{
  "n_layer": 15,
  "d_model": 160,
  "n_head": 4,
  "n_kv_head": 4,
  "head_dim": 64,
  "d_mlp": 640,
  "vocab_size": 2048,
  "activation": "relu",
  "norm": "layernorm",
  "norm_place": "pre",
  "norm_eps": 1e-05,
  "positions": "learned",
  "qk_norm": false,
  "attn_scale": 0.125,
  "bias": "all",
  "tie_embeddings": false,
  "parallel_block": true,
  "init": "normal",
  "init_std_qkv": 0.0278,
  "init_std_o": 0.00507,
  "init_std_up": 0.0278,
  "init_std_down": 0.00507,
  "init_out_by_depth": true,
  "optimizer": "adam_variant",
  "lr": 0.00107,
  "beta1": 0.9,
  "beta2": 0.99,
  "weight_decay": 0.12,
  "lr_head": 0.0102,
  "grad_clip": 0.5,
  "warmup_steps": 234,
  "schedule": "cos",
  "final_lr_fraction": 0.1,
  "batch_tokens": [16384, 32768, 65536],
  "seq_len": 256,
  "doc_mask": true,
  "train_tokens": 350100000,
  "steps": 9568,
  "dataset": "wikipedia_en"
}
MLP neurons of a small language model. Each row is named by its layer, matrix (up: input weights; down: output weights) and neuron, and shows model dimensions 96-159. Each number is 128 + 24 x the weight over its row's rms, rounded and kept within 0 to 255.
After each neuron's rows, "fires after" lists the tokens most often just before its 100 highest values on Wikipedia text that the model never trained on.

L5.up472 [132 142 124 166 136  43 119 131 162 166 125 114 113 137 143 119  99  96 120 136 137 108  86 140 103 139 135  91 116 129 150  95 106 109 129 112 139 157 137 187 113  84 119 129 107 176 102 121 133  97 122 143 149 140 125 172 128 145 129 100  96 143 141 127]
L5.down472 [132 143 133 142 121 133 110 148  97 131 157  90 145 118 130 144 183 126 140  92  83 177 120 109 187 135 149 151 133 121 124 137 158 103 115 129 117 138  99  95 150 141 129 126 120  83 126 102 149  98 125 127 123 186 176 116 118  87  78 138 140 120 130 100]
fires after: " M", " m", " f", "m", "M"

L11.up295 [ 96 135 115 135 102 110 143 108 113 125  63 101 118 113 114  83 108  79 155 126 103 149 114 144 151 134  83 153 130 146 113 146 128 160  80 152 157 168 132  65 142 127 121  93 136 125 101 102 113 129 148 116 149 166 121 208 137  99 132 125 117 120 114 123]
L11.down295 [113 107 143 115  96 103 148  88 139 123 167  62 160 122 142 169 121 117 124 147 146 105  74 125 135 124 157 153 142  88 139 136 124 112 132  81 161 112 113 141  88 137 159 133 127 114 159 135  97 171 116 145 126 101 102 124 138 121  82 131 114 113 114 101]
fires after: " W", " (", "W", " w", "w"

L9.up546 [ 75 157 139 136 126 105 160 134 161 119 147 142 111 127  96 114 175 125 151 129 114 122 113 144 133  85  77 123 100  99 121 107 103 171 121 122 113 160 131 113 148 128 101 107 107 101 133 148 138 183 125 105 106 122 157 116 117 136 150 138  99 112 153  99]
L9.down546 [107 102 119 134 140 134  83 125 119  85 106 102 141 122 137 118 139 126 152 163 106 139 104 168  96 173 130 145 135 161 166  68 132 116 167 130 175 144 127 122 129 156 156 169 132 122  73 141 115 130 103 140 141 117 128 113 104 103 140 126  86 121 188 156]
fires after: " U", ")", " •", " ", "ode", "one"

L8.up355 [ 70 158 119 175 139 125 155 168 104 116 123 116 112 121 133 154 134 119 133 123 132 102 151 111 108  95  89 149  91 160 106 126 164  92  94  96 146 110 146 135 119 147 133 125 115 100 116  97  92 140 129 137 158  92 190 181 145 144 132 125 176 127 146  88]
L8.down355 [130 176 117  87 118  93  84 116 145 147 174 141 139 124 130 139 134 166 130  83 142 134 144 173 139 128 144 132 136 101 121 119 122 133 126 127  96  97 137 138 121 107 162 145 143 129  92 117 138 139 145 100  94 164 139  92 105 138 129 112 109 134 136 127]
fires after: " s", " S", " se", " re", " ab", " un"

L5.up443 [129 130 135 167 137 139 188  85  93 104 141 136 106 107 139 100  86 117 135 128 131 141  91 121 120 143 133 128 126 167  97 139 100 112 139 136 136 124 148 143 152  99 113 141 161  64 131  85 150 109 170  85 121  93 130 106 100 110 133 138 152  97 151 132]
L5.down443 [125 129 153  74  96 169 148 130 144 158 103 161  90 133 114 160 111 183 120 165 161 129 142 165  88 117 150  87 130 145 140 116 136 148 109 143 131 151 139  92 127 100 111 121 145 125 110 149 108 142 126 134 124  98 127 121 136 161 105 162 177 154 116  95]
fires after: " c", " l", " sc", " st", " cl", " h"

L8.up437 [ 97 138 100 125 129 156 161 106 143 110 107 136 141 110 123 151 103 143 114 107 144 133 120 145 161 100 131 119 100 101 144 162 120  88 142  99 120 162 154 182 101 137 103 122 161 118 109  92 100 122 175 102 140 118  97 153 149 133 100 134 136  85 137 135]
L8.down437 [127 122 118 114  85 138 160 142 175 136 126 114 124 173  94 132 143 125 130 176 169  72 115 137  69 135 160 139 108 149  96 148 131 123 147 113 172  94 164 124 147 102 100 139 133 116 128 107 107  89 138 163 133 121 140 144  95 125 109 141 120 113  93 158]
fires after: " st", " cl", " d", " se", " sp", " l"

L11.up517 [127 105 137 152  92 105 110 117 197 136 110 115 125 120 155 152 159 117  84 130  87 104 124 103 167 126 128 151 133 156 126 129 145 124 144 148 130 126 133 146 151 106  94 137 112 116  90  99 102 112 128 136 158 100 144 151 110 151 111 102 135 117 108 118]
L11.down517 [111 139 116 129 115 110 112 153 118  74 117 161 121 121 122 146 143 112 114 114 133 118 168 150 128 119 130 197 163 116 121 100 138 142  95 166 110 115 185 120 143 142 171 116 151  93 166 130 124 165  91 118 116 120 131 122 142 148 133 124 136  98 131 139]
fires after: " B", " b", " P", " pro", " c", " St"

L5.up160 [ 83 148 150 119 145 126 141 108 185  80 133 139 101 109 190 136 135 151 133 130  77  59 138 149 133  94 127 176  84 147 108 140 124 115 118 169 122 130 127 139 164  89  89 108  81 134 101  95 105 141 160 149 105 138 129 153 118 127 126 110  77 135 126 189]
L5.down160 [142 133 136 100 111 145 179 126 110  83 118 124 107 132 157 124 163 159 112 148 109  73 166 145 144 136 153 143  92 153 114 120 138 101 124 126 102 105 145 141 104 106 154 109 135 112 140 160 123 112 118 124 150 152 126 155 158 154 112 173 162 133 174 107]
fires after: " b", " C", " c", " ro"

L8.up46 [172 129 144 156 126 115  94 126 140 151 156  84 121 126 122 129 144 145 121 140 104 119 105 113 127 106 136 111 136 138  80 157 150 144  89 132 107  83 111 190 178 129 107 114  76 107 140  93  95 138 168 118 161  95 129 120 115 127 106 128 119 122 139  97]
L8.down46 [172  74 181 138 146 145 138 113 109 108 129 127 110 127 128 126 116 172  91 104 108 129 176 152 166 137 138 173 146  99 128 105 203 137 140 131 131 148 163 122  57 135 146 143  93 108 124 134 155 139 100 110  99 147 155 114 134 115 148 162 127 109 143 118]
fires after: " B", " G", " P", " N", " M"

L11.up2 [135  94 108 125 158 105 159 141 113 136 118 144 153 162 137 152 105 108 132 117 154 142  99 124  96 120  89 148 121 159 121 116 157 143 133 120 160 122 175  79 130  76 111 100 117  65 115 123 144 155 120 100 128 147 120 151 113  96 135 135 134 143 175 110]
L11.down2 [103 110 138  86 121  85 106 137 152 135 102 117 138 102 102 131 132 119 184 132 138 175 146 113 124 125 148 140 155 136  91 123 133 148 118  92 115 132 129 125 119 114 178 142 131 190 158 144 120 138 142 103 130 134 151 133 103 161 115 108 147 131 104 126]
fires after: " S", " s", "augh", "in", "ur", "er"

L11.up22 [138 127  95 163 137  97 148 124 129 122 102 126  96 125 137 105 137 128 139 153 113 120 125 130 123 171  79 120 112 177 144 132 131 171 161  55 129 138 120 160 178 110 109 144  95 109 104 111 116 156 117  94 193 109 132 181 152  94 148 113 118 141 146 144]
L11.down22 [121  89 126 157 100  79 129 137 157 124 146 149 154 136 125 157 127 151 189 119 166 139 174 126 100 122 135 154 147  92 102  87  94 113 141 149 114 125 144 100 117 146 171 102 164 121 146 127 127 140 105 111  98 180  86 125  91 133 132 134 117 107 154  91]
fires after: " s", " S", " M", "S"

L8.up107 [126  97 129 164 158 115 109 101 156 146 128  59 139  97  97 127 131 118 104 150 111 175 137 163  98 138  96 120 128 120  81 129 125 125 126 148 147 161 153 113 136 109  96 117 127 129 119 103  88 107 130 145 151  90 149 113 140 131  75 188 154 104 141 138]
L8.down107 [128 122 122  85 142 123  97 129  99 101 152 137 175 115 155 175 134 139 146 123 128 110 151 128 134 121 143 126 123 124 149 115 118 139 161 103 102  60 110 163 114 183 114 135 130  96 119 128 147  90 156 111 139 106 134 140 112 121 115 108 145 122 118 121]
fires after: " |", " /", " (", "===", "==", "D"

L5.up400 [105 128 176 150 122 126 122 104 183 132 123 118 134 156  98 133 156 149 183  88 123 155 130 139  71 116 141 155 114 137  92  90 140 102 119  99 104 103 127 112 129 130 135 110 126  82 136 123 124 134 162 102 138 126 118 210 152 115 143 105 101 111 168 113]
L5.down400 [125 132 149 119 136 124  91 118 119 189 154 109 153 151 104 127 104 149 149 109 142 116 144 100  49 151 119 104  77 110 123 131 117 143 142 130 132 150 142  83  79 130 144 153 141 104 145 183 104 146 125 154  95 139 125 122 132 142 127 136 128 137  87 138]
fires after: " S", " s", " ", " f", " int", " p"

L5.up164 [142 102 129 167 141  74 131 155 144 125 143  68  84 132 119 138 129 120 139 127  91 113  91 130 151 131 164 130 104 166  84 139 113 151 123 121 164 126 145 153  87 151 107 110 120 165 105  66 126  85 149 115 145 125 104 155 138  94  86 125 123 149 110 148]
L5.down164 [106 135 174 142 142 107  89 154 140 154 143 115 147 142 128 123 127 110 104  90 144 128 121 139 187 102  97 127 168 167 128 119 132 109 135 112  75 171 103 120 112 164 128 120  87 106 160 112 126 120 145 107 123 122  99 142 116 118 173 138 131 156  98 109]
fires after: " G", " g", " m", " M", " Sc"

L11.up194 [111 159 109 156 117 135 133 121  77 121  69  95 132 104 157 136 126 118 163 148 107  75  98 119 132 125 102 159 121 154 103 172 136 158  95 152 153 127 103 110 144 126  89 116 191 131 107 117 106 109  96  93 109 123 115 180  97  89 130 154 146  86 138 136]
L11.down194 [169 104 161 136 106 138 123 135  93  88 133 100 109 105 135 158 126  74 140 157 132 158 119 132 156 132 161 128 101 102 118 107  78 138 123 112 142 128  93  81 101 122 123 121 141 143 130 102  89  81 147 118 163 137 142 161 123 138 104 132 125  75 140 122]
fires after: " W", " w", "W", "w"

L9.up72 [ 88 112 130 185 136 104 168 103 101 112  73 119 120 140 112  79 109 104 159  93 106 173 139 102 126 101  63 181 157 109 120 128 156 168 147 118 140 119 127 128 106 135 110 110 140 130 115 125 138 170 149  97 155 105 118 154 173 107 172 110 146 145 137 142]
L9.down72 [101 157 113 107  94 122 123 133 133 175 132 116 126 117 146 119 106 183 141 163 159  85 117 109 126 151 112  82 178 127 161 149 152 105  79  93  93 122 101 126 145 135 121 137 131 148 124 115 122 146 129 141  90  82  83 132  96 118 126 131  99 123 197 146]
fires after: " w", " W", " wh", "w", "W", " s"

L5.up17 [105 131 151 160 155 110 106 158 134 138 102 101 132 106  78  99 148 107 119 151 111 173 109 148 118 148 107 151 114 129 154 138 118 133 111 114 110 114 192 133 138 116 117 112 125 149 134 127 140 146 176 150  96  96 115 127 165 152  94 140  96  73 136 122]
L5.down17 [134 107 103 120 118 147  88 115 106 161 163 126 147 124  97 107 139 139 116 172 135 145 135 149 137  94 162 104 129 179 157 125 130 156 124  92 109  99 124 126 144 107  95 104  89 127 139 170 158 121 104 136 107 107 107 101 153  75  87  98 135 108 173 132]
fires after: " /", " (", " (1", "^{", "0", " (2"

L9.up41 [ 91 103  98 147 140  72 106 165 115 118 109 109 150 169 143 124 169 135 144 103 136 139 134 110 107 137  43 110 121 107 112 111 128 120 121  98 160 132 155 140  99 130 117 109 151 114 122 125 121 113 106 110 174 139 147 139 130  76 112 124 192 136 158 165]
L9.down41 [ 99 118 127 129 142 144  94 112 140 131 123  78 143 114 119 144 103 148 153 132 128 178 101 111 109 113 141 102 163 139 129 147 180 116 124 111  85 106  98 111 131  82 101 122 166 138 124  99  83 114 104 121 154 105 164 135 129 146 171 175 124 150 161 122]
fires after: " S", " s", " cons", " K", "S"

L9.up383 [113 121 161 156 149 133 152 153 145  86 136 107 151  95 156 131 147  97 123 124 112 116 125 152 138 145 133 166 115 123 156 135 135 148  80 112 129 123 121 164 111 157  94 181 104 124 111 161 122 141 155 120 136 104 169 128 131 129  82 160 129 120 130  92]
L9.down383 [116 105 102 118 136 125 138  96 125 165 151 140 154 125 178 105  87 168 132 156 112 118 125 179 138 130 125 126 163 135 121 126 157  75 139 182 129 110 116 130 140  97 129 152 135 120 102 175 145 140 137  90  77 106 134 116  71 168 111 132  74 128 156 136]
fires after: " ", " Total", " •", " f", "ity", "lev"

L12.up526 [ 73 134 151 134  98 132 132 110 210 130 127 101 136 133 144 162 124 152 127 136 121 149 143 108  96 153 120 163  99 125  84  94 132 101 153 112  98 133 155 117 169 116 134 140 136 117 101  93 139 138 149 117 167 158 137 154 154 125 131 154 129 132 182 109]
L12.down526 [132 122 143 112 131 113 154 113 103 139  97 135 114 104 128 161 137 127 146 145 154 105 135 143 141 154 156 128 128 155 126 105 134 115 122 148 125  95 128 118  77 105 157 135 126 121 114 149 144 119 140 117 147  85 123 108 142 134 128 129 145 113 135 150]
fires after: " st", " a", " s", " p", " A", "T"

L5.up527 [154 128 125 165 101 124  96 179 176 120 101 126 146 154 148 105  93  88 128 125 150 131 145 139 126 138 122 101 129 134 125 129 135 131 128  80 119 152 119 159 134 120 115  88  68 165 103 126  88 120  76 170 155 102 164 131 103 129  82 126 103 139 112 105]
L5.down527 [135 111 160 185 142 120 111 167 107 138 129 158 127 129 132 161 161  92 119 111 142 156 107 149 135 154  99 141 169 114 126 137 166 129 207 112 114 113 109 116 135 142 150  98 133 127 112 112  98  87 125 108 162 110 146 144 107 111 169 129 137 134  72 124]
fires after: " m", " M", "M", " W", "n"